config = dict(
    n_kv_head=2,
    vocab_size=2048,
    init_std_qkv=0.0332,
    init_std_up=0.0332,
    init_std_down=0.005,
    lr_head=0.00543,
    train_tokens=190200000,
)
MLP neurons of a small language model. Each row is named by its layer, matrix (gate and up: input weights) and neuron, and shows model dimensions 0-127. Each number is 128 + 24 x the weight over its row's rms, rounded and kept within 0 to 255. Numbers have three digits each. A neuron's up and down rows have the sign that makes its largest values positive.
After each neuron's rows, "fires after" lists the tokens most often just before its 100 highest values on Wikipedia text that the model never trained on.

L2.gate213:123146141116117098131134131129152148151145125120089072100134139170161188153137132122132106154112126126151174144109156121138094119121118118126138134159130130133110126121123128165160095072126158117133112112125138108112145137122100126086095118133137072110134134131112157161141174137139109134154163106141122115150084147104139121115086134119122133145120140100129142094094150119138174110121
L2.up213:126170104162116129131145105148110157131106113142181120145143136109171125161113108108168124116159166165133097124107162141106146162103149113176104110108119123159160110097139097140151168123146128136085153156098146108118126114136139127101150147126108120158127188143127159127097122154138140118141126133135145157168117128122084150092132140125146093104102140119183134086122079136111095139160
fires after: " S", " J", " P", " M", " N", " st"

L2.gate422:101108122122168112107139127097129118173115084129118162104102141135126119159102147118089124139117101150144125144136105122157119085129139126128124120114123166101095159128140115134182105126121121102109161166131129072154108142132126167138090088144108141156147114134160155117129172096090102175145166105101161141096129133124166118090142122085102084150127154147120151150127126167112129147098
L2.up422:123173107113108113154126156118138129128100133107143145145098117120156146088153108128150141112095132161162095163079108122110114126104118175119110120133133180174122073126174130171118137133110120109103155139127115143114106148141173070157078144124117083163124142113125137152151136138106161111141123128113100130167107170147098129113135102041129107108161177144147136120168152158139106144156
fires after: "s", "as", " a", "es", " A", " Mo"

L2.gate455:140160171149135130135148146130166167130169154138145112087163153111100093150128150104082091160069111143156152118128158157105143131117097115117115122182117103109090157145090122124112116105112146152152137142137115074107133146132165147140097116132125147105163143162098156100153147136121108184148116148152160134132167113079143121142105114121135100176108087132137072137141127170145107145126
L2.up455:147101141154140110142107142130114135141165109126192121102144117128081145130123147144120129116092172113136111091114150112163080136141122151117181123219143128142131133107160114114112113157134145105160153101136146129163112086167150083135155119117140130144151123105130104162164143123125124102110092108093158110119146127176103117126176133160160147123116125141097141094126136132139166144169
fires after: "s", " S", "th", "ly", "k"

L2.gate50:148117157085109110102136070093106121163132129123107170118165143140102111108156095127148111150156112129129120101133126151117166126095115146143090086145108115121103146102102126133104118100119145098130170111098162093154136130150130113148143154108176121133105167134111147144125137086098108136124160125176102107117094134098163126141097133118103123123127130110157105131143084133086143135085
L2.up50:136161126143074156098123071130131141103132151144170134124181149123127100148102111128130140142105135107124130148166117093131131193099125175119117137108139125142081149133093111128129129106132145144131157105133123095123108103110109059093127093109094140149082109110125111141131154156103126098145122112144100129102150129152121101109091127121155115139149089130096147133139141112156120167133
fires after: "s", " S", " Sh", " Dr"

L2.gate657:084136121136130150105166124078166116138186154102141136138119164153138101166121108131114143109135147132138100113126131060178103102102130175109078099119129134111134142144099140122132161085087156114104139135164139085115125103143169151122094120147123093163175107165117146150142167100136154092155129092117106108141128144131111136169128144103126133115113117107131090087117137111099155136195
L2.up657:127140137108126107104119152133129092163118126119148146139088087137110111097157138164167119131104166131165161161087151108159090137075116125135110101153125102184121122156071134092115116120138103147131139129076124156136106128142129091138099127154152132138179117160144135149114163114143136123139105102122147141134156131109154126133151090192094135140118096114121104112139139143152081122120
fires after: "s", " po", " Po", " re", " a", ","

L2.gate562:134181112144151150125084101091176140125149106169150142142114110166089123143187140126131135166118122109145160165159146109146100128124143132133143125098160094164134164103104112092115154121109118148108158083104089100115124139132151100093117135106108089148137156166139145135103164137116091122095138126142122152103121143118131125131160130115135119165138127144139142151115137121093081149135
L2.up562:087142130063172119104121111122130167150138120100091119128127200140122083123141136110118133104099108119112106128088129137112132166135122106098122172147175110136114056141128138124094064125105113145148151097122149170104144123125158116129159129139109113075143129106123143172127156097107152124126139103114126127136107145115149121107094159106152130144128148147123129130147110156111119175153
fires after: " a", "a", "li", "er", "y", "da"

L2.gate339:187111092136098130111065132145151145079148112127127118102109112164136142173111124115100122134142185167157135139122133104096097084146141137172114144125126086098102131118108113127142114136133125128127162115140111127095136135132182136114112085119187110127118133110137140127135147123093104151085096143113126142152125166179115075132113113117150101107158140145150154153145119088087099110162
L2.up339:091096094134147107143143106125143129150090084127133097109122123115135148158112092143131141111134129136118112181171136145084146149116086150108145144114089147142094110135108168134133106146087156168132123121127129139143116139126111103113194148074091152121147155120157120119103111110119112110142116077103102164112159090072137120106139133145180102139133095144099125140098131166104132134148
fires after: " an", "al", " the", "to", "ta", " be"

L2.gate83:138127156088097143166086154125135150138141098125120137121109123115119132097088117129120152183104146106088146122155076103132145117090145110112115121177164145099094143099100107118125162110102108076147148131156124142144108150129107124140110111131160132108153131144112120102150118094149109136156169137123078088145148166142121081088103150094126096124137115143116135106121080102099107086109
L2.up83:111088131087173127109105187090151072085080150099107159120100131133163107130114134127110120094118154100136124127138100111138187121121104136124120096131112140115102115171093136111102129107129135132107100131127159135130109145145121172113141120067152126111136130129132100139140127076128126133136117119137148114120106108101097120101101102138130107128175125102111149133155153107149142127161
fires after: "″", "U", "e", "co", "be", " We"

L2.gate573:110118145115113109072154105116152126113133197099123141128078117091132140106145138158140124152106060104160092106134129174115116127117134144131180133166129131131140163141083150086118122107171130151134154150165128114143133147169126153153135122137121113115153132160107127160138155151134087147110155121161154134111155131134134080093113156127095137130100083110169101082109090142107111112106
L2.up573:159114096092087076131091118106172147110155117106139150107101153135114112087162105164089103138129114148118133116139103163108136095107149157126138062103131141133152151122124141130109145143132098135148077131102073116111150150137130128161129128123154115095141115131102133088122150099098160133146109151117111131138171111111122082121137168126112125104098126140097156139118116118143107124129
fires after: " to", " he", " would", " Ca", " of"

L2.gate672:129192120131119106103160141136185167173131117171171116108144124147079109090151173121138146113107162099139165150153118139131151159098142133181106139154125157151177141078097159128132136163145095126121128106105144112144108163170090119114158142150094121153130096155137109106099112088130143128140137149141129121106133138118101094135134084128133137151152136148099135104111138148123147137153
L2.up672:119155095135146117104136164144162097129141126118106139169168140154092125148175152079127147126090107139101140129166134125114172163161125173154101152113125159193147134160172115144145155129148143191099164157096140144113131099140124124112093148129145139078138121106136147135143129136140126141116135131100162122141120115118130163142123125154118142104126175143123146112128150143110151142129
fires after: "s", "al", "y", "da", "ti"